{"n_head": 8, "head_dim": 64, "vocab_size": 50257, "activation": "swiglu", "norm_eps": 1e-06, "positions": "rope", "attn_scale": 0.125, "parallel_block": false, "init_std_qkv": 0.024, "init_std_down": 0.0, "beta1": 0.9, "lr_head": 0.00555, "schedule": "wsd", "decay_shape": "pow", "batch_tokens": [32768, 65536, 98304]}
MLP neurons of a small language model. Each row is named by its layer, matrix (gate and up: input weights; down: output weights) and neuron, and shows model dimensions 0-169. Each number is 500 + 25 x the weight over its row's rms, rounded and kept within 0 to 999. Numbers have three digits each. A neuron's up and down rows have the sign that makes its largest values positive.
Before each neuron's rows is what it responds to, as a language model described it from the Wikipedia text at the highest values.

Responds to: Sports stats table cells
L4.gate425:549457498489499533482505475510433462461472466539491477477450509544539513469506495468516531565515485487519512506503523522506492488512490521505461517534507529486513503477492495486505481484456496547520516509539481554507507494539479509501527545523497525491503480550527512482474494488456465478544537456509480514556514482533507471469483519497482485465536517489520525514539451521462498495501504520473488505506484540527488498497492493468508435506474517465488497493487478541521507489513540497443492459508515482542482525
L4.up425:450506515511509457495508475494484469529532481471504496535487507472460517482407521475510508482499519486497497482458547487537512482471491484540511456493505530479497530523522514532547484513567471545520503492499534488508465540449540474516497479472496502481532496493452463498498488480488515458508484487434486504512486478411487518498496496502517472465518479488499495493514483472510532459455505495495477504491480468475477491496476500540517520487516537533495489552516494445474464464483516494499473507492506488480522496
L4.down425:483437495476520487503515516515511451508496471499488494493489513477441527529522454541518454483483481540525495496477460490493495502499496498497488498497486468513486497463522499503522491471484533491496518497512508491503519543484496514526561494489474514524470505476485486512509523513510503500492493512546496522440522445496495504505532533505510505561482485510518502573478495521507467505481475532489498480466494476484514523498462485509475527469519507462515483472482497512517496511485514472512531552481474490525462471

Responds to: Year-prefix tokens
L6.gate76:554515480516498491493425503489525501504484529511481542497472491461474544531515528484431471491450475513487438521487495530519533535555456505514520494519461489464460450577493519456474488527487503516489524534518489511526478517516508490487504521521470484466474502519549444505477529499488488513517507504514513539509534505476487496513484504508502523487477508488484489476510504456511509471490450519521494553494463496514513461549480511487502476513511554535489509464449515520471496459498487485484488526484509519493482479
L6.up76:540529510480516477510480487447514494539516458519490521511475479519508484493496538508500496535475499516476499512494522502512480534477496452498533482542514491521482510485451512485503504471514542501489523486510532458511476493489478489483480513528480473497484536495501491504478518518519490518486493506502510541483549523500497529483478452542452538481503494484479496499512450490479504476469486526503449472503509504521544476519492519463554483486497519513485540464499552503492504473495544467464497529480501536516520484
L6.down76:466513470485488482511529496454497508467548461497493502505512520537520546491497512532558506524504466499484505444506513524482458507457517453507503469508526485474496468466473525542515492537472479494499529483485500476469511503507481466487461519517520524508528528501471515475535477492475462469503516483453509500510488528471542490475490493538451523477461483518519500465517516512506477512539488517507502506473525475495493533464507473475526563472497477504493498551552512460508480500524500485475476396542494508480543532

Responds to: Hyphens and dashes
L4.gate1255:487494509495544568434503506482502486488510481466532518481463463557511480449481506526508505536569495506524502543496486506460479514538504533465513544498489486482529520503468503488477491498526495526471466487471512548517502532484465528503491535527509472494502500484520502500543523493506493544485491507462503487520513486503481449497483508502549465537488546520456506513481494495516460524474508478451496505506487469458503499473517511510518496494496494485506567502507464507523503481480523469500492459500501516486519502
L4.up1255:504493511450508488477473522493458515488514493454488517515496518486492473526501508510487499516465530504533534476488512491548517461495491455470547495519497541538487449471512541485497492463532472476542459539486473519497462506468498459468471513552458506525543500503513472507511501470515545484462499505503514548549523497514486559492479506470496510487484519539496507485567501500504462499463509493499486500466462476533527530506512494522524463469500528469503469512472488499479468502467521462525428501501548510490498496
L4.down1255:494466511533483530404446497518504495510522511470526467511456485515499444473482477457511497502566527525527514514511503531503503477499473545533485510450553480516487528523485467530522511490483503518487503504500478523534500507517506508520522512504504512498513508523444507488548506533545485490522455479466508501459468474478500495502510479499537477551509493476488524469479497508494504537537496496497503518480488497511490509488529526529523539512494472514503502490521516521566542510475515540471530501501505500468477501

Responds to: Variant and type specifiers
L6.gate898:528506498512526468520483538529488538507509532534530514467487518441505479550523491463473494472470493510521491475484494512512508510596466509486510515495449506537492510500531485494463521472466493488495506543502518518546496488523558511489507527460505499537492506543533497502489497509524507515462474503513504460572520480534515495508524515464518473518499491523517481536480518491508496527529514503511555554532491463492503489491465492519506478496513542526539490476441512473532547491463508442518489514475478498473481485
L6.up898:524482440465474461504511505547483497506527498534512507474530514468513450495512471461472537518478496493527529457486545507522486510527479489509434484501469513497485480476473498508458505484523535492489501457527511496503549499479485467486514527508494533512495518493560496489467509513485478512507460495506500520497495539521521509488528513487466512488527500517525522502525462540455554525530491508515535509485493455482496487435526531496528463509519497502508492486506517516552517471547514501480511463492487493512531499
L6.down898:508490509472437518532472515504479516529518485488455529513536456520505489534466508471523510520497529495483522508462500539533501501491547501536508502509494532457543490487476514482495514460506492511475516474501504482523518493495478476472515488541513489464489526495487536533474512525438494497523463523442513507495524556488499498493519469517489515487515466464470522456525526487480500483479479499520496527424519501478501524452525507460517534517496444462501498528545504540458488499508543522510512451550473479529519498

Responds to: Table cells, years, "first"
L5.gate1332:534490569474493471520518545534500528496542516510509533503511473542453516518492497553522528492508468532500483572510512537449487465488466510496525487534500497537496493574489497538498524551505487515511514509485510515499504499514509541531479517498478519516468483472505494502471515530486505498487501487544489485472473484550492489508516462530470545487459485525486495523473473503492515500500499506497536484481522523504494504518469477518495505574488499546532547499491524473457471480464488515482469482544447479504505513
L5.up1332:471500501445515546512502520481534490525506510498509526483506506533497507524498440490538489519462469522419496521542498531492523454539440549505505455536454477512518466496511471488526470502519475531514455472504552519481515514494501547474514542478526486562470451522484506507504511481465486472508499506481522477517476520533482506524494526489537509528456487498502468502504478502457467499499511522471509493482490506532488506498495502549508511531532530540488519470494485489530527509484490503453485473466442446466525474
L5.down1332:514532476534516557501580461494491485468507500485512440504467525518472474523493496524491515512492490485543484455561476495473513521487489508491498535452496509497454470493505503445504507476441514463527511526526503504503481546484503450467502510484515503501505516473492507496500477491515526513580521513484486516473493478479526474500478541524540507481486484466509528476489518495471500499521478502523514508504488503478474468508539531524507497450546524485522519480487539496519535515477518504510518518553510495496506490

Responds to: Ordinals and year prefixes
L5.gate720:472484481540499527466460474474512447523495493507544470489466554519482541497511498547500468496486502513528513529524486515520525519482484549505489527514527471476541482451465503529483452497472469509476543467507491495509449467458497472542488479528487494443462536471474494525501493493496512491526503475555484566506511521533493527462492483539505514461493524502526487492509454431480533484477452538506521514454478564503530507469510494527516486521486452487519486468496516490481498493512484494507498538503519497482473478
L5.up720:494531531499483501481473532494447475514509526486504536484438490529529517525505508481506499495534470481463542535478541476504532505462499495499478496477518509473507461539498501524502532505496479510517494516551493490515491494528517566512500487489501500457509508516465452500494463493532518496515535495495510540524510504530477527498473459547530467481483496475515458497505466498483495478476453493527493528458520533533510540522504436488531483539503481552529470478476525463511554519471447492524518559494529512514481490
L5.down720:474495476531526519508489470506482480556491531526522484518497486486511440494513495499427484472487490536468502516522576501528527455469488497507536482498508469454516467534496538450489507477502465473494497500518549506539465489475531517477441487535507514488515521528525531525506460509500527536519487464514468513528473502465503470533504441521481514522513516477558488479513451495478517457478469483510565470515455529510482481505521508518531464505491510511536497506450498461496514471478468530530499520515509496457500529

Responds to: 2020s year prefix
L5.gate131:479529474537492491487486507506477484527458501494477502481524543535535489513452468508498483509550500539476499490549511481522455527480497531484518481493500506520496488525476454471491517517490552536470499498478465488490540475530499556558481541457480495482464476453493506519505573536467491517482592501487508501478504496495484506499485472480474490535499494480552487532514495479496504513493508555485470500501513543548463474493454507481512506526468476502521494473534500519524483510492478453505490479515515473535491500
L5.up131:513521499468503482482523539534455504477492484541520462481523501503491474544523577472538448526520508479514461518516498484496520457488514511490469512512536534523513458486470533486483545468500509523523467493483508507490536511527515482512508489448511543511474466514497496532462451512429466436483475501542524457510529489488511485487481483474474516545470541530520502536508467539504533539494528498525443521485505520528473471519515491486499494536500536503491541474476520524567520499502488524533495495479507515541528539
L5.down131:517493491517503494498524435489513516529455488495487517541468543475502505530512500536515485512507520519514497541529521488528540535515505538496525520510504529520463527511519495495471469502511483529496481457574505533526498521522507484495461494464490503561408479495512506512491456480478539479530535505514492492439510506460499509505505494523489483554502476486478509472478534496445488513473475492512513511477514479515531494489515504445511455466516503489472520498479499499474504535459483467506534446492491476508532490

Responds to: Country and nationality names
L5.gate45:554486529477524506467479428485493494460512526472422525529503483522486489509512463503497465510455486500531520485533475534543527550465525449488487543455497531479511490479523493519498537474535550477497504491546460496484508542478478544444513475499499539494494494536476507512506496481542526461515523475493498512459515506462495520528508515541506503494502490506479532500488472498479525497509467460481511538539511500506524476501500530471457499496522452526472475510488471492511511511462500509522506464525492531521480429
L5.up45:455497498511561514520502489483508490543488517535461481539484530494504495542474512537500503455501509523512466489490497473451517532518507504531515483497546502506505536463474484509485471512476499490488499474472524501502467516482516494486459485467481474531556548504490509498505493472502469503512495505498527483511469489505509555509518498520550485496540523480476506501524493513489462524458472500511516503520444468476544455520475523552495498495499520491491493518493458515520490520464495519507517523492497466475487493
L5.down45:537483513483504508494385497508560502506505510484489526465508496509515436520499498465522492533514520540487494506538484532520494509501512527511474484470493514488528541483494523469506563465478477525491510475481509492473525536480484484495484540490465478471471492510502494510490492497489524532472534514499494501483521473507497513508542506517521535483463504477493528493474466459494518488471510501505505488484516538536468490461525542488493527481517493508533473480521546456479482505511514527493482490493464474493474492

Responds to: Year prefix tokens
L6.gate1271:525536504480501482495498533462533439513464479516509585494518551557504562520497465534496487466519540479445514478514491460495509489474462529449464562469497456484481496515520479484496536523481514501491486516521480545474494521531503518460514489459473488493509500490520456506443512496503485504482505483550454461458524488487495492509497497454507502496475509465513504493493499482471518511491454531553451532530528524515464477504512507523510471510493513519534507504477488516547479500456511501484506475519525529506477500
L6.up1271:483460540521481537498488513432530505466508494473504494525535469505516498503500464526466486494503468501555521481508482509522514526462515514480488495534462474522470479471515491445498470498501530500487476487521500540428537548512503490499507483531481454490519503559498480506539458505479502534474557499493502477499493472457512478450497503446480490508452462527546460540478534537504493504458495480480467517500464513525534499495533473510541513459499524455482507498510492494479499483454563475489489525521504461517506476
L6.down1271:509486518502479498527507508450496479553513523502491503507506480480508558500503503499520524507503476528495503476459504477551563526465519493500497481496504514501474528484483493466550518477484473512496470533505478508462481487516488467477469468484489444506509490452494487497479504537502514476474453503523522475537505491485501468500454478529531525531463506466498527495513526535519491480499478494521512543505529519463496524465537499538499511496530472472519471492502484511557522504500467485493517480520503477514524469

Responds to: Mixed: years, "high", table cells
L4.gate39:492496483496478509505497492519501487471499452505480503496488468523466514553507550468463532492499465513497461498462471506509507514514523481475490480494474509510459506509520494501522561522514492539487506522496512476482484507507522474491457492469439481553481496494498491532459494545448524488529477519539532504462516508519489479428497510488496530479510487506478516527495470502519502431482514533463500505513506495492515558497478465486441544494527553518491504507526513474476441438498500500473488480525511515482484480
L4.up39:496509464497526521490484480492549507525474488503500502447485504483483493509490515520478539534526511520495532486502514535514508511503513479528469538493514508552447478502542497552458488520536556514517490505496508526442524479478498490548497472498519517524466505469508482461519545505502480506494476454466489513480480507461482491474545528498538497534501471552483502523528463515494525491536467480496502487510514488517500537482544483483472488499489472499513494470513503459496496468478469486487537499501534470498486499
L4.down39:464471479473509505507466475494496479501519496489511449525513476498503517497506494487474516513524535524490479527503507527540522523488529491497459481520517492519527493481512457495476479511529470467527501506478526485531525482473512504495533477491513483458517482453579489400520492492531470500491506498492522513494516507497519519514502491527480503460505520493491525502450472476495486501494452521506472520526505534468529496500503476493460517525511501508501513506520458520487493479472500473531438489499524505480462488

Responds to: Table cell openings
L4.gate281:543533477516474522503481531515510477487509504515511457474507502487495481507502502517527463524529476489511464513474508512516516511516500517493509474556528542476508500484503517505484529496469491476514500481501494542516513520534509489463512523477498468536496450480493465498481492486424527463539490527467514539523506497466509519434499517527469518532516496558481528498500477496512518473497509485528513501530482517459580533460488498515523528460528502510562500506502516496478487478474513478494504485536527455521450489
L4.up281:538476479485481493490511459502494465504518487497463530520515508501519466520529527466527522490483483513486480495472450522523508515500490492505464506528443483520508448497460518489470498476481530505506482509519490502512512522510469512532526521476516522449486503484530540533521492551495498503523477507508518495531515496493479496501508484488493504506434536497484476510451503489486520520496463510497524507482459511485526540515470497513512512471517511501528464502501452493474481497541499492498546554495526508466541530
L4.down281:530506493486496501521497509488497480484475532503528494485532503496489499514454432501511489459416495522408493526502534517521485476493503545506504547464495466494514497505467492547526476489505532538494488485479506480512495484482489486485488486495497555492498476498504485502537472496481504519501469516529471468520490509481503503484522494493490488485491532542528515473470506499511522489501506536513525520510499480480523464498501518515484490491533469493523446489541504548450489477473471463464514521523520529520462533

Responds to: U.S./United States completion
L6.gate664:480509517529497521474498516526508483476485503530472492460512524468544498500517440520526447467448479487483475515480492462502492478522515513498492516497499474485509530536535498524537478541513472505521509514521492493504490514459503484501513519484472497505483534509510498512504506541494514521490503527518490496495450521515489484495448491524484511497534517498495510509498495461491518500475432515533489506504414500546551518509471492526516528458488513483495496508520496490485472484504473461485533543491523526493501491
L6.up664:521507530491515493512475511506530478498502507475473492496476529505485472470496510492502504461474506491480478479511500560507522514506514536499517484484500532513499443526497542506541497503518505508510497519488490496465500502549487487499490504494529506471508523519498490474503466451517491493515508473457480525491493502546487511525512464505521469479484499507489517468505528525484570491478503489494519482503497448473532516505481524554471536469469524459523562503533528458526488535476498548497509490503510518489465528
L6.down664:526551438505501465518457526486535530524509447474472494485494460523507542479500558451482527499505513485514536482543519499516473499521514463483495468502497483514494472479525505485503500502518491482519492525508476477504492520495523529520507489476551452531480497479531500463483509412463506517505510483508505498510487500531502443490491484498473577504528487519543496504535507457468539506503519519519492495493523514489503472476470532501484527508512516508515546508499537473507490507473494532498512512474508512531492468

Responds to: Clause subjects and word pieces
L6.gate154:483451527475505529519472493532530491512444485508513498463539442517495498512506511521445509534494516483505488480501493505509527488480502517560492495502492508519510495479494490483534521485502534529515514478430499470519517493534468473438513511509452506499513507511550514496525536507493455560494497496496517499485510476493517516490438467505493491506510533456502503544476529536478549540486541515457509500547518515479521546501464488502528542498525475462484476495488521508508526510513482538488464506498498502539487515
L6.up154:532472512474498487522496505515515526501492513488496514513503483525507493492509533481501523474470461494472505496464510512464508481523502510522493496486492467525502496498489506495533524528484522502529552496508505464508453491543502498501464503514454456509493501555501526508495544516508476442511462481480508486522534474428547502478504514543491484468562506468485517534508513470498528542533488458456435512478499525497489530498479495541489530476501496523491493521470512516487490516535501522485491495502493540493497484
L6.down154:451507499561480517477506497447575482477493512488494480458500540531454438523457525452493499476497518519503538510482477559526507493498508490467513494505466528505495471483480485509459515509493460510541506488498502484538511528484514500509454513468527483504516483489484502477495469470495505506470490464485472512497506447519486501498504474464489473523465463497527547507494486518522492492497492544494503514536482487523559514530495471492514476499508533502507505488491509481492484491503455492485494513444520493510480465

Responds to: Generic head nouns
L4.gate543:494519544540500501509504534500514548495469494510484447471500488532528508475515517505485477487577493480525517532486482480493511454554516523544535496463477493505534504486477489501473515512469518520450513454541518541481494515473499516489491478510503499490526526458495521505506476495509506522500486510564469475514511468479502520483526557467496453515556525495522513522483483501524528503525526527529468505512516501491508479491492505465536501469497549479537463470465461516484494535537529519487504472432475513532490488
L4.up543:485524521501472463525463554497473486508510476519548464496500492491495504485507471528493525495521521460569521466504455461465514473504539560494507484449485509471555523486463501477462469483467508493522484429528515462505502511454493523508497491513480486468506501501499508493495503515501466500505440491533494482508523498512534441495503485468456442498546583499532484503505511497531481534508523532503495508491482515501497479469477502516503490461516508515465485495517493482461465519484545532536517490482478519532474515
L4.down543:441492545497545511520527511435499498526470473518531529497531477457514518513524470509525507510480487521476538489514504539543503479481515525586489522532497535534508504484484503488475442498460486517499502482496485507482497484480537513497491526497515484478495474446465519503493533508474504504472455494534527482489494523517484506525506502506487550516521529557509499439486507492490471502484459552493484504502454510504554543503460509473514443493498485513514456522493467482509442487517521504481495513496513485491511506

Responds to: Templated infobox boilerplate
L4.gate313:490506474513514501499476463490529505506496553525471482506510441551430508520492498526488465505524531531468485431514489500493494525520506516460511529494552503509490490458576486481522511484519498509485508484487496532530471479503466532521515456480514522491491491506475465476514542511479448484467492513550510455484495493511506472520495515501500466542511498462463491470531509483531496486495542494540471491497531510497521479542457453474486515519487461475507488508517537521508472504466529508500477531515521503511486503
L4.up313:489496531501502455481497524487488550513472540484490481488520504538529487529467487509472497479497493497494489486473469527496461525503493486505495501491474462512478485525513507488480563477544540501467487458511519471504490524516508471492551514495536459518513456517506494519536512518483536504548514471496529503466504483468564493531466489531531506472474482481497486454474494497547489471499542529500439515509477465505493468518472540484517490444521483512521481455492477475501497516493508496549476407525495470552504477
L4.down313:528495511461500486530489523478470503438532512497461519513495458513470564517512494506558480488508467492488501491474540507486498464531532548505520541513492535546460538525497488513491460465449468493512499501464522501515514454486487529533484454493526496452469495501506451492536509494470515478482452478546532499504539498457493505462445515539473512506503498506504483528486504495490518492488490545503499478486490505436542488542516476462488485541503516487533490499509490506512498532512516460486485532512510472518467486

Responds to: Compound phrase heads
L5.gate885:514468509497472472497502459483478485500490505475502500497481499496520507501523468507515552536487494493522528468507472516498498439506472500528495496461510500487500515459468479474494490493493520546491502455485460507506485456459530476488516512475481512528502575506551491493489476513475546559529520487533498483505491514489498486498444485493504495496499476490562490533465535518509465515495500551512514501512513514520442488481460509490527450489511487516509484511468486487484469459485517521439499495459470516495471497
L5.up885:456538497521502538529475484471515471464464506475513457480447517494494519524481509462525506515455515467488540462435515478559502529497473479506508465498469519555478527448519499478490510478521453486501518500463483539499485469467520492479493533474528462484518488488525490508480482495533500484545495539501524498508510497505473513486468481491484461509498495466492497519509466520521510496510497527502496502512537521521485466495497501516569495515460513457501530486496516501514501492485504470476523505406480498451508467
L5.down885:541482519513539564514514478485473471516493496486484508570522487515456519494469499498473471524522528531519512522528490500509447479475507523479499532504456530484492508486448513518539542492508471480514460520471476504501523541497513479506491504522502478507498475508470503497474498490509463488537462507484488519476504501471519500501558491479473487520505508473497554455533500534476518508504446461483496499455526516484475513534555504478498470512516490538515506516509510524541454489510502506493504502521503486524503508

Responds to: Year prefixes in ranges
L4.gate248:489496487495478500527480522497473498508476459535465459523464533501510512507465514470471473517504523491524539492506496473522528500499476483527532584545499501528479489508527520495509518532517458505506529501484522483538517483535459494493525484496450519522461536544504517496503482541499526490535496511530532513486471470483508526509492486462519527470517464533535519530548498478495539477495482527489498503534454469508536493504507481519462504491508480528493512481515513473497476462451486498531503508491483516539530459
L4.up248:553510493488487488507502495483463472531506522494481490491535495484566490532493484519485473499506458499504517473521498493494474481470480539477472536489508482487528503461541456540498518480449523489490472447516518537478465576488447503513486496525499481482505460533467494463522472476498505489488512457530495497531493501515494505514512453479498436519509487469567525522506489499474487508484510494543495499515522503524508494520517502503500475497498506483502489516500468523509537487531502470488487510516519471524496494
L4.down248:490507480529504481491452489504546535511539535491481525524506555534494493506475492491518454519495502498501494502509513485498479511529479503516465488505472506510461489534529491524496479522544520495478521503496508493494498511506496479495467494502485513501512523530442481488444468473484558515482500483532518519481487517518488439486503527483497461502523507479527509501484495465501482555480490493531485494525487487518500466512502539578501510494538488493504498504481515516486447540508518535499510512440512475524472523

Responds to: Year prefixes and "the end of"
L4.gate835:510508538450516494507499453464475515492481475512511542496508484475444502501527481463536513486499490507486490528504490491478464525462514509448470508483519527488469505536480542511449500525489513561461524514514490492533496530510527561494470539495487523506502504553473472478517517519488497550522525507521501503504502517497515474551506472513498480499489504501524504533438460492474455523503469510481513492519494555513487493497510502491478501544487525425467501488522502499486510518500482458478516469502466447493527499
L4.up835:520496482487525497500526527475478444491487485490487471430497475499489507484464475501504520480482488535471516457517541482487506466486463475546496520557456532480495503526534491487491502508488517501514505552546498544508497519520468508490559489498523564481508535478479453495535507487490467497492551483480514512477512448509519488520459494468511528471527509516523489501519495478562490459501513501492463476476498497526493517532513505522517482486454520532491517496541514464487469475509514486485508500518495511535494490
L4.down835:513564462457501481527434549451537512494520513511521474507490498482478543530518516510489493500473462514537529486547529519494498528484527478488505496526514484547504491508476521471495462518457515490504497506539479516532504450512514488526486533481498491492503528497519403492542537524518470460521501505504521497488453461483473516451498489481485460485509507475524471542521516516520485526486509519476490509515496478500525493534533511511458490493522477485499524530515495503500485503516520518489474458491545503454494467

Responds to: Career stats cells, year prefixes
L6.gate807:508522468529474488531503524507472481494466451546505504520491450506496484490455473475479468488530505510494510502481447511485514530520470531460502508524506529479528489521514517479502493493543524497528547498465482504499501498514530547540502492485476479519508511521471529528516532457518482506528507477520516487538522524485524480510513489522526456511542452502524495568483491533538475534521485447490458515465501526517487522496463448461527458503476547549507522505500467468524538503488535462489516479518509484483505453
L6.up807:479481550520514481493513484482514491498512462488473545553489469480509496464484468526486542493476463527478488554523505498470539522494496527454501522488507497509461491535494493508491503503507492511502495506536480491491480472498493475429558529504478459429492502498517522495474536525536523489525469478494495503509486517483533457485479442486517466521509472467528486505503516502515462472546496480519501499451517511479481491498537482510498529533513483529463533471473488492524543520517517496462521530501498491489522496
L6.down807:492550541524499483523480438523496526485480512487497512501489506520446513496468461491508494515475479530506480502493507497522558518520519514508467560493526504538486431495457534503463532452503482506495496546501497461507452464471493495483517508541486529566492506457461461491513535487552527522534498457538502444526479496512518500480465487507513517511498488471499515482528510505510500460500447552500500547475472500475538501497513514493515534517510466482493554484481500539473527525467511509490522485500526511516501494

Responds to: Recent-year first token
L6.gate85:542510507457536530486513538504482460479508499499498471493513487504484486503496544574474496531528531517513454555509502504544483492507511504493492482509503498508525495576487564504500518522489483492511506478503472473497485513506511503467505489512516555524542538509468463486528519467508544448503452486531478498507497472525530515525506528494459488529511516492506527501480469521508483527500514497498460527525505500521491482487490468477472495484532498535474517520509523483525501530544502462481518511501497514507521468
L6.up85:464460499464556516518475522558482515488514499559467487506491521466497480490487547509515491510516504522493505518469481473482478524496523477495522491547522505512491482525468484483539475469494520471486483477512506478467497560487464502487476515538498510492459507528482498545531524478489479496469458517521524531518493484537547466510472479515457515487489522498485490505493496504499474442511515527527510513545520524537490507483493492459487485484533517471495505491477547497530488483513496473498529513500519530467505532
L6.down85:511489486517507530479444523555508512490510478501480521477471476502510464480471499511486518496490475522515512515495472455540491517554536500496543488476507497544521527558465469503490509488474506529487524511480537506509493564476501514505482537508494488497455485493513519517476506526519525519530493536504451531502519533449472518496515525517497496500470511536454499524544495457497497487510489495482516521533515487525548473450498523461517560506505513479532482500487543541474489486533514501523464476482493484464507491